config.toml
num_attention_heads = 10
bias = "none"
tie_word_embeddings = false
init_std_up = 0.0197
MLP neurons of a small language model. Each row is named by its layer, matrix (up: input weights) and neuron, and shows model dimensions 64-127. Each number is 200 + 20 x the weight over its row's rms, rounded and kept within 0 to 999.
A block is one neuron, or neurons of one layer that tend to fire together. After each block is what it responds to, as a language model described it from the Wikipedia text at the highest values.

L7.up121,172,224,204,167,200,175,208,195,187,207,209,177,194,192,219,201,198,198,239,196,174,202,206,215,185,211,228,202,186,152,184,202,207,204,215,174,196,185,194,199,181,185,236,187,220,216,215,193,223,185,194,160,184,224,217,191,186,200,188,216,205,214,181,176
L7.up186,212,214,115,194,202,190,208,175,196,235,200,217,208,172,186,175,203,194,193,196,174,188,190,188,200,181,230,175,205,174,213,209,219,208,186,177,199,149,198,204,153,203,214,226,200,209,206,187,198,172,182,176,196,192,199,190,192,185,203,219,244,202,188,148
L7.up496,219,186,185,176,191,201,164,176,176,192,207,230,181,209,168,163,192,187,194,191,202,197,227,202,225,221,205,188,207,186,212,234,199,186,230,211,182,190,196,224,195,182,216,216,187,190,266,206,235,213,216,232,200,157,214,179,196,207,226,221,186,211,218,163
L7.up882,216,210,200,189,198,177,194,191,194,208,232,183,170,192,196,192,171,222,207,186,192,179,212,187,203,182,226,206,198,182,235,225,175,202,185,179,179,218,205,207,199,212,179,208,189,203,220,214,197,239,213,199,214,196,198,207,203,196,180,204,198,213,193,194
Responds to: Infinitive marker "to"

L7.up93,200,170,214,213,217,164,215,203,216,232,194,213,184,217,202,201,209,167,201,205,180,193,179,195,207,194,181,206,186,190,201,222,184,212,162,211,221,211,148,187,246,201,185,180,193,201,195,182,229,180,213,216,214,206,185,223,171,221,199,219,251,208,210,176
L7.up362,194,214,207,180,201,190,188,202,207,179,196,195,217,197,209,221,195,209,233,180,193,186,191,188,163,218,225,208,223,195,194,213,196,185,186,199,193,213,212,223,184,211,219,180,182,208,228,188,202,226,229,184,223,173,185,185,176,193,165,213,211,196,221,198
L7.up398,190,232,248,229,210,218,194,209,164,232,146,221,203,172,193,247,195,204,191,194,176,189,174,201,196,213,243,185,168,184,186,210,212,191,173,187,207,195,235,203,246,242,210,192,189,197,235,189,200,184,180,201,206,199,213,209,192,180,223,233,191,198,216,221
L7.up484,192,198,227,205,200,174,195,229,218,218,216,231,200,195,219,171,184,183,191,181,216,172,203,219,198,172,181,209,201,190,194,213,198,163,225,193,216,211,199,187,215,198,221,200,181,212,232,194,202,190,215,175,194,206,180,192,215,210,196,180,179,260,196,218
Responds to: Wiki table and list structure

L2.up524,223,218,208,183,229,210,219,186,204,198,203,173,206,192,184,160,188,182,193,213,197,215,232,198,195,195,187,220,206,215,222,192,237,239,176,187,209,196,198,194,211,217,183,206,186,246,210,208,211,163,182,175,160,231,191,173,195,206,232,190,200,191,202,231
Responds to: Wiki heading closing marks

L2.up1272,202,187,220,176,196,197,198,209,171,204,201,194,231,200,232,170,191,180,182,202,152,205,236,195,229,186,213,190,205,217,226,220,171,207,191,223,219,189,239,182,205,208,215,193,200,193,195,179,178,179,176,201,201,166,213,210,220,210,204,200,245,208,191,207
Responds to: Verb stems, often mid-word

L5.up104,230,235,184,171,204,181,187,197,169,186,216,193,199,193,216,181,176,170,205,176,204,193,194,196,174,242,191,173,209,184,221,189,219,206,199,174,207,191,182,197,145,193,213,180,198,196,192,221,199,218,176,191,195,199,213,171,186,203,197,193,233,179,208,221
L5.up148,219,180,196,178,190,189,204,151,188,202,201,225,185,198,208,216,182,194,168,211,203,188,182,196,181,198,225,174,181,176,211,196,225,173,175,214,214,221,202,198,185,194,262,202,198,190,230,193,165,219,213,217,208,179,163,170,220,191,218,197,201,167,198,217
L5.up176,202,234,188,181,178,183,207,197,236,164,206,202,194,143,235,205,184,212,213,187,190,196,184,201,198,202,178,165,182,192,182,221,164,178,234,204,247,196,196,207,158,214,196,199,201,206,186,195,181,205,213,179,161,192,189,210,194,179,221,177,230,219,203,196
L5.up246,226,208,185,193,188,207,176,208,193,218,246,203,197,200,202,177,225,192,184,191,201,218,212,201,233,202,226,201,203,200,236,195,171,157,211,214,180,195,228,191,162,195,191,211,165,210,211,196,221,212,214,197,195,172,228,211,221,181,181,224,221,179,201,206
L5.up338,207,187,216,207,184,182,190,180,216,158,232,217,228,207,209,171,159,196,218,189,186,210,208,176,198,195,187,190,189,241,212,222,180,194,216,231,224,211,238,186,167,210,208,230,178,211,176,181,171,223,234,176,156,183,204,187,185,191,178,197,207,229,157,199
L5.up412,238,190,212,178,201,204,186,186,192,200,241,201,207,153,197,184,205,221,182,228,198,214,198,191,183,215,207,167,228,170,209,213,179,186,213,202,198,184,182,216,208,215,208,214,214,218,156,195,184,206,181,197,223,198,167,211,212,204,234,202,187,194,182,183
L5.up625,195,201,195,173,198,210,191,177,187,199,214,207,255,185,192,180,183,202,183,187,197,202,210,182,227,232,231,167,230,200,188,222,182,227,227,191,233,218,156,222,208,182,227,176,211,194,185,179,175,166,224,193,213,220,216,213,194,194,190,199,199,225,220,200
L5.up745,236,202,191,195,194,213,169,175,236,193,226,217,198,193,228,190,179,173,193,194,134,210,180,175,198,253,223,179,201,182,214,224,192,181,203,175,217,226,222,202,201,177,233,193,193,206,187,205,161,197,237,206,223,215,230,187,202,203,189,222,225,216,154,190
L5.up756,204,213,194,185,192,178,214,212,203,194,216,215,216,194,209,175,171,223,205,188,159,181,222,190,212,203,175,172,199,220,164,204,169,182,222,212,211,174,219,173,176,209,229,177,224,193,193,194,192,207,208,161,191,188,179,225,181,193,183,184,237,216,189,194
L5.up793,229,207,206,207,174,211,208,168,231,183,237,164,181,218,192,161,191,216,209,172,218,198,179,214,196,187,208,176,201,173,151,210,205,209,217,198,211,196,174,201,192,212,194,162,211,208,195,201,212,208,217,198,196,181,234,215,164,157,181,209,181,200,180,201
L5.up894,194,167,170,184,193,224,211,165,218,201,235,208,211,229,181,200,179,218,203,194,207,194,185,168,183,215,196,198,165,136,182,205,232,185,228,183,180,219,189,212,165,184,227,180,236,192,202,190,214,167,165,179,196,186,186,216,185,182,215,241,205,172,171,214
L5.up939,187,199,189,167,201,176,235,210,206,191,244,197,200,209,207,183,176,219,206,198,205,219,209,184,190,208,183,184,186,197,166,241,156,203,204,200,213,204,218,164,190,204,198,170,201,246,203,168,206,200,234,196,171,196,169,230,219,198,197,199,208,230,189,208
L5.up951,193,170,216,221,211,183,204,242,254,194,242,186,201,196,226,179,197,185,205,174,199,209,196,176,174,158,216,176,227,224,188,221,228,177,179,212,157,202,217,202,213,204,234,210,245,170,154,201,178,201,230,194,193,188,222,209,219,179,214,205,252,234,178,174
L5.up1117,224,173,226,200,213,201,169,160,216,146,226,189,233,170,202,190,212,211,197,233,171,197,197,177,182,215,224,178,210,191,165,197,170,236,214,176,190,189,202,165,217,222,171,207,223,181,231,191,200,191,219,199,206,185,229,212,158,161,186,190,247,216,171,164
L5.up1245,187,223,183,191,184,220,195,207,221,191,229,220,211,173,238,175,170,176,116,210,208,225,207,168,230,210,211,196,200,190,177,227,220,161,192,143,221,194,185,214,158,181,217,214,202,229,183,204,191,193,197,167,195,214,200,206,199,205,205,219,237,178,228,195
L5.up1260,219,225,218,165,183,225,187,167,202,195,247,204,212,186,218,182,182,207,192,212,189,235,192,187,166,219,248,168,216,210,220,229,203,226,226,234,186,189,197,215,209,218,175,164,212,197,202,251,198,192,225,203,208,203,241,218,190,223,217,220,211,236,187,193
Responds to: Verb start after "to"

L2.up383,183,229,213,199,192,205,198,168,211,193,159,185,199,179,180,201,195,199,217,202,205,163,185,185,242,176,240,197,210,229,223,212,167,225,205,182,198,218,169,167,222,221,189,188,200,240,212,227,182,199,185,206,188,230,217,205,197,231,212,235,187,160,219,218
Responds to: Article the, suffix -ly

L7.up68,206,162,169,185,200,182,235,179,189,219,223,213,243,184,187,204,179,201,173,203,177,221,179,163,202,208,224,201,213,198,200,225,194,216,232,171,204,182,201,235,200,220,195,214,216,222,158,189,218,178,202,185,185,206,221,195,213,169,208,213,226,226,194,231
L7.up319,225,207,185,206,214,219,207,195,232,193,181,210,196,208,204,224,193,192,200,185,157,214,174,196,214,194,189,185,184,202,199,200,249,191,182,224,187,200,220,220,189,184,229,217,180,211,182,191,222,206,212,173,219,208,201,190,214,195,212,216,249,180,132,211
L7.up726,197,206,199,153,180,224,170,190,206,176,187,203,198,189,225,234,187,194,197,208,242,209,200,216,198,168,199,133,194,206,217,190,181,253,209,158,213,232,207,200,198,168,231,174,187,228,213,230,221,191,204,187,174,211,203,203,185,206,191,192,230,196,168,163
L7.up1075,192,199,177,209,202,229,214,202,210,193,232,209,183,189,211,211,211,187,182,201,212,229,160,157,208,230,216,164,183,184,201,208,198,184,204,180,220,222,182,173,204,179,224,194,204,205,185,195,186,194,215,151,193,227,229,209,171,183,260,220,220,222,180,186
Responds to: Transitive verb stem completion

L7.up231,199,161,193,232,214,231,181,228,218,234,219,189,206,199,175,176,230,260,210,218,198,212,209,192,233,212,170,214,219,188,210,258,203,187,174,213,202,194,192,160,192,159,198,191,226,236,182,201,237,214,245,202,190,180,215,207,179,181,234,220,212,224,194,193
L7.up707,226,184,184,232,203,203,188,242,242,182,214,222,211,200,215,204,261,220,164,204,228,199,213,195,207,186,193,175,179,158,231,196,183,199,229,191,200,214,205,148,180,184,187,257,211,202,205,178,229,199,187,198,178,199,174,226,224,214,236,201,202,189,202,174
L7.up892,199,191,226,177,236,225,202,236,244,215,213,210,170,228,218,191,221,201,191,174,187,187,209,148,197,225,158,213,198,177,237,212,181,187,187,209,213,200,194,191,178,190,201,239,206,183,180,180,177,231,191,207,212,201,180,204,181,182,220,234,228,199,198,229
L7.up1163,197,181,242,189,171,206,180,189,202,171,205,228,231,185,221,143,179,215,236,222,227,213,211,234,189,227,207,146,219,201,175,231,168,204,245,208,187,222,211,163,175,210,192,215,172,222,222,212,188,207,166,202,195,211,190,193,163,189,237,185,234,209,231,202
Responds to: Prepositions before dates

L5.up12,188,187,256,181,199,192,167,200,175,175,198,201,195,207,196,231,171,226,212,213,177,225,210,223,208,192,168,218,189,159,189,192,207,154,200,212,126,183,213,197,163,185,208,219,247,205,199,187,172,251,195,231,208,233,204,181,160,196,199,209,215,192,191,178
L5.up51,171,224,212,211,201,206,221,200,182,205,202,191,213,202,195,216,216,201,182,214,222,214,194,212,189,197,203,190,217,175,207,190,190,172,195,233,147,196,199,158,215,213,178,220,205,206,215,189,198,236,165,151,221,180,193,201,217,182,201,204,183,169,198,170
L5.up261,198,182,204,218,197,172,181,235,182,205,202,204,199,183,197,173,169,159,196,179,194,207,201,226,227,173,190,212,194,194,232,229,169,208,167,218,188,223,183,178,199,177,191,203,187,201,168,182,214,190,202,220,192,160,209,164,192,173,235,197,194,217,207,215
L5.up294,186,179,233,260,191,219,203,182,202,176,232,216,173,212,201,187,227,168,186,196,199,229,177,179,166,210,201,189,208,179,184,167,184,210,214,186,202,214,202,184,209,191,201,206,210,209,177,225,192,221,188,215,170,215,218,217,143,179,230,186,206,183,199,214
L5.up333,193,203,220,219,177,145,209,213,188,183,202,190,195,188,220,200,200,179,193,157,193,225,204,216,194,197,239,178,194,126,192,219,189,214,225,190,167,202,239,227,203,207,240,174,185,239,176,166,189,198,188,194,214,189,209,214,194,189,232,206,216,197,223,210
L5.up479,208,167,212,198,230,213,188,190,182,192,224,199,185,177,166,230,264,209,210,225,158,196,214,199,195,187,207,215,191,191,232,188,178,202,198,210,178,246,177,187,170,191,231,170,222,196,156,177,205,228,192,194,207,188,216,216,196,189,226,171,239,200,176,207
L5.up483,205,198,198,192,195,166,161,186,206,182,211,210,223,230,226,190,200,210,194,223,208,215,180,164,200,217,211,181,226,196,221,200,171,202,245,178,176,189,205,239,166,195,192,207,188,184,203,196,174,225,181,245,184,157,217,203,215,158,194,205,216,168,184,235
L5.up510,203,209,183,201,210,220,188,185,212,205,205,207,216,191,185,214,198,238,199,181,220,228,201,188,203,184,206,182,198,202,185,194,170,190,186,220,195,199,222,224,192,214,189,163,187,211,214,224,204,207,238,206,214,210,185,209,226,199,224,220,218,171,206,170
L5.up530,179,184,193,230,211,176,210,201,233,188,178,212,205,204,190,220,210,209,204,185,216,179,180,168,179,217,164,219,169,185,218,182,170,205,206,189,152,176,210,184,194,200,208,209,191,201,220,199,178,214,181,209,187,202,193,219,173,192,212,231,222,193,212,216
L5.up576,189,183,202,189,218,213,207,204,156,186,230,211,182,157,184,193,242,186,219,212,209,220,195,183,216,230,186,195,232,206,198,197,228,157,179,191,174,184,162,191,196,214,188,201,212,172,179,195,198,219,194,203,192,229,182,217,168,217,205,188,176,214,203,211
L5.up587,165,188,242,187,184,232,191,219,208,208,186,195,195,235,193,203,228,221,165,195,162,235,191,225,218,234,196,228,212,201,194,178,201,223,211,189,169,191,197,211,196,233,192,217,211,179,202,193,208,219,188,240,211,217,196,212,220,201,186,191,191,187,235,204
L5.up639,183,192,221,232,204,208,218,192,199,205,202,195,201,177,203,173,218,221,200,199,193,206,226,215,195,226,210,192,191,194,237,171,203,215,186,195,165,194,201,200,203,221,197,236,185,203,171,214,237,201,215,173,195,195,216,183,179,213,234,200,198,209,173,209
L5.up923,195,223,206,183,170,201,173,228,201,213,178,180,169,178,203,196,201,222,192,203,218,247,187,197,206,198,158,160,228,183,215,184,186,181,207,170,172,219,195,169,217,170,207,200,184,177,203,200,193,212,192,186,198,205,225,209,202,207,203,210,192,185,225,163
L5.up988,186,193,228,190,209,167,224,219,190,214,228,182,190,212,188,209,193,195,206,173,206,203,177,193,191,206,234,180,172,166,210,199,182,214,193,164,170,222,196,162,211,170,200,175,171,223,161,217,160,232,183,222,216,197,210,152,184,153,224,192,202,172,182,172
L5.up1076,154,193,196,226,200,202,183,226,167,210,236,197,215,216,225,202,195,205,194,162,185,193,174,198,212,216,234,210,190,200,215,215,204,227,204,175,186,159,171,193,212,205,239,193,231,204,217,164,231,222,208,186,197,216,162,183,198,202,238,202,223,205,205,209
L5.up1126,191,212,224,212,194,209,201,204,234,196,219,206,189,193,236,197,198,216,175,164,196,202,180,195,247,221,229,223,202,182,202,210,195,171,224,178,183,211,191,181,204,213,189,208,207,192,203,210,201,205,200,218,217,211,239,212,200,212,215,231,229,191,206,187
Responds to: After preposition "in"

L5.up92,194,213,236,199,213,200,213,195,192,232,236,186,194,199,192,227,223,220,214,193,183,237,207,194,254,188,241,230,187,191,230,222,171,198,188,189,180,177,215,194,227,216,187,206,211,219,247,247,203,219,205,212,238,184,210,194,190,201,238,188,212,194,207,207
L5.up102,209,215,206,234,169,206,174,216,198,220,193,244,212,222,188,188,196,208,201,240,242,176,210,206,166,193,191,221,216,183,181,196,182,199,179,161,185,194,216,220,204,189,217,169,197,187,209,207,216,237,206,169,227,203,195,238,198,191,206,223,223,188,237,237
L5.up300,180,185,170,223,181,207,186,215,194,156,204,190,207,187,207,251,170,194,191,215,190,186,195,233,210,195,197,216,180,202,220,201,188,210,210,193,200,180,201,229,209,196,185,209,198,192,192,198,180,240,205,212,230,201,185,195,212,201,211,186,181,206,185,190
L5.up408,202,191,211,199,212,222,173,210,199,181,221,193,209,198,214,201,202,212,213,211,162,207,207,192,218,222,163,191,228,198,194,200,205,185,191,198,216,214,248,221,170,201,208,162,188,214,237,173,188,185,195,217,222,202,201,254,228,232,177,186,193,216,182,185
L5.up429,213,209,228,225,211,248,197,204,171,177,203,216,207,225,252,172,216,213,196,198,172,205,200,196,185,179,208,196,191,210,223,177,184,182,188,189,168,188,210,195,205,183,188,233,239,196,211,172,187,208,209,179,195,204,190,247,209,185,211,231,219,253,210,210
L5.up461,218,150,174,206,191,194,182,197,144,182,232,196,213,185,180,228,195,208,185,198,174,209,209,252,200,180,166,206,196,186,227,223,183,220,201,201,219,163,189,235,215,206,238,219,175,194,170,174,215,223,203,204,194,210,228,214,184,158,181,147,191,184,176,188
L5.up465,200,234,222,231,205,179,197,194,223,227,198,195,175,219,211,199,206,209,201,214,196,208,172,226,211,190,215,171,201,202,206,220,210,183,207,197,192,180,245,198,196,187,199,169,188,169,221,219,202,212,167,182,224,193,175,229,211,197,164,196,218,194,179,200
L5.up590,198,220,194,219,199,191,198,193,207,220,197,178,202,187,210,221,195,178,219,230,203,203,177,216,225,203,211,172,175,195,209,219,206,168,220,198,198,226,226,188,201,194,211,181,161,181,177,191,205,187,200,175,186,235,174,222,220,182,194,217,223,184,218,213
L5.up645,165,173,209,228,201,222,195,230,179,187,182,172,215,187,195,212,192,206,200,211,192,209,222,203,200,198,208,218,204,209,195,165,219,196,167,176,225,163,184,213,176,226,219,240,226,204,210,210,205,197,204,173,215,214,225,205,185,195,208,229,230,226,225,197
L5.up683,209,211,178,210,191,188,259,218,197,205,196,220,209,228,193,211,237,186,180,229,192,185,213,218,176,176,228,192,212,171,211,251,186,203,217,173,243,202,191,211,236,214,226,224,182,198,202,223,203,204,165,204,226,202,174,235,213,188,173,161,202,203,231,209
L5.up760,232,196,189,201,195,210,191,188,194,199,209,187,212,217,219,192,191,206,212,208,200,239,232,209,192,185,193,192,188,201,192,210,188,160,191,193,193,182,212,205,199,214,164,234,196,183,241,212,202,185,185,207,222,221,169,217,192,196,197,195,172,175,212,195
L5.up843,231,229,192,214,177,180,188,198,185,215,224,247,203,158,215,211,219,195,181,215,205,190,188,222,205,202,213,220,191,196,163,199,161,206,193,178,223,193,161,200,241,198,189,196,171,202,198,233,202,223,211,219,224,200,182,205,189,185,173,221,210,202,204,246
L5.up848,211,182,186,198,215,224,165,225,155,191,219,166,209,212,178,195,219,187,200,204,154,194,194,205,181,211,226,260,197,167,194,222,176,202,228,190,233,181,238,219,206,215,202,192,198,193,187,235,225,192,202,184,224,189,211,209,192,196,213,153,197,191,188,222
L5.up944,239,194,222,207,189,215,218,206,197,179,226,200,209,184,156,207,197,219,225,213,186,217,176,207,233,200,152,212,242,209,186,202,188,154,214,196,196,165,189,190,229,181,216,228,208,198,225,238,180,221,242,200,212,209,236,212,219,180,234,223,197,204,165,203
L5.up1144,202,225,148,231,207,187,213,194,213,195,184,221,184,196,187,214,166,192,185,200,204,210,199,208,183,207,206,222,203,169,196,201,195,171,240,196,199,194,187,198,195,193,222,233,170,223,202,231,186,205,184,161,213,178,155,198,210,157,203,216,166,180,220,188
L5.up1177,204,201,184,183,194,181,200,249,210,208,180,203,202,169,218,223,168,190,191,199,224,214,205,197,186,174,186,179,203,184,207,201,191,218,177,210,172,179,229,182,182,149,205,224,195,185,190,212,170,182,164,198,215,162,218,191,203,192,175,198,225,230,165,173
Responds to: Structural line breaks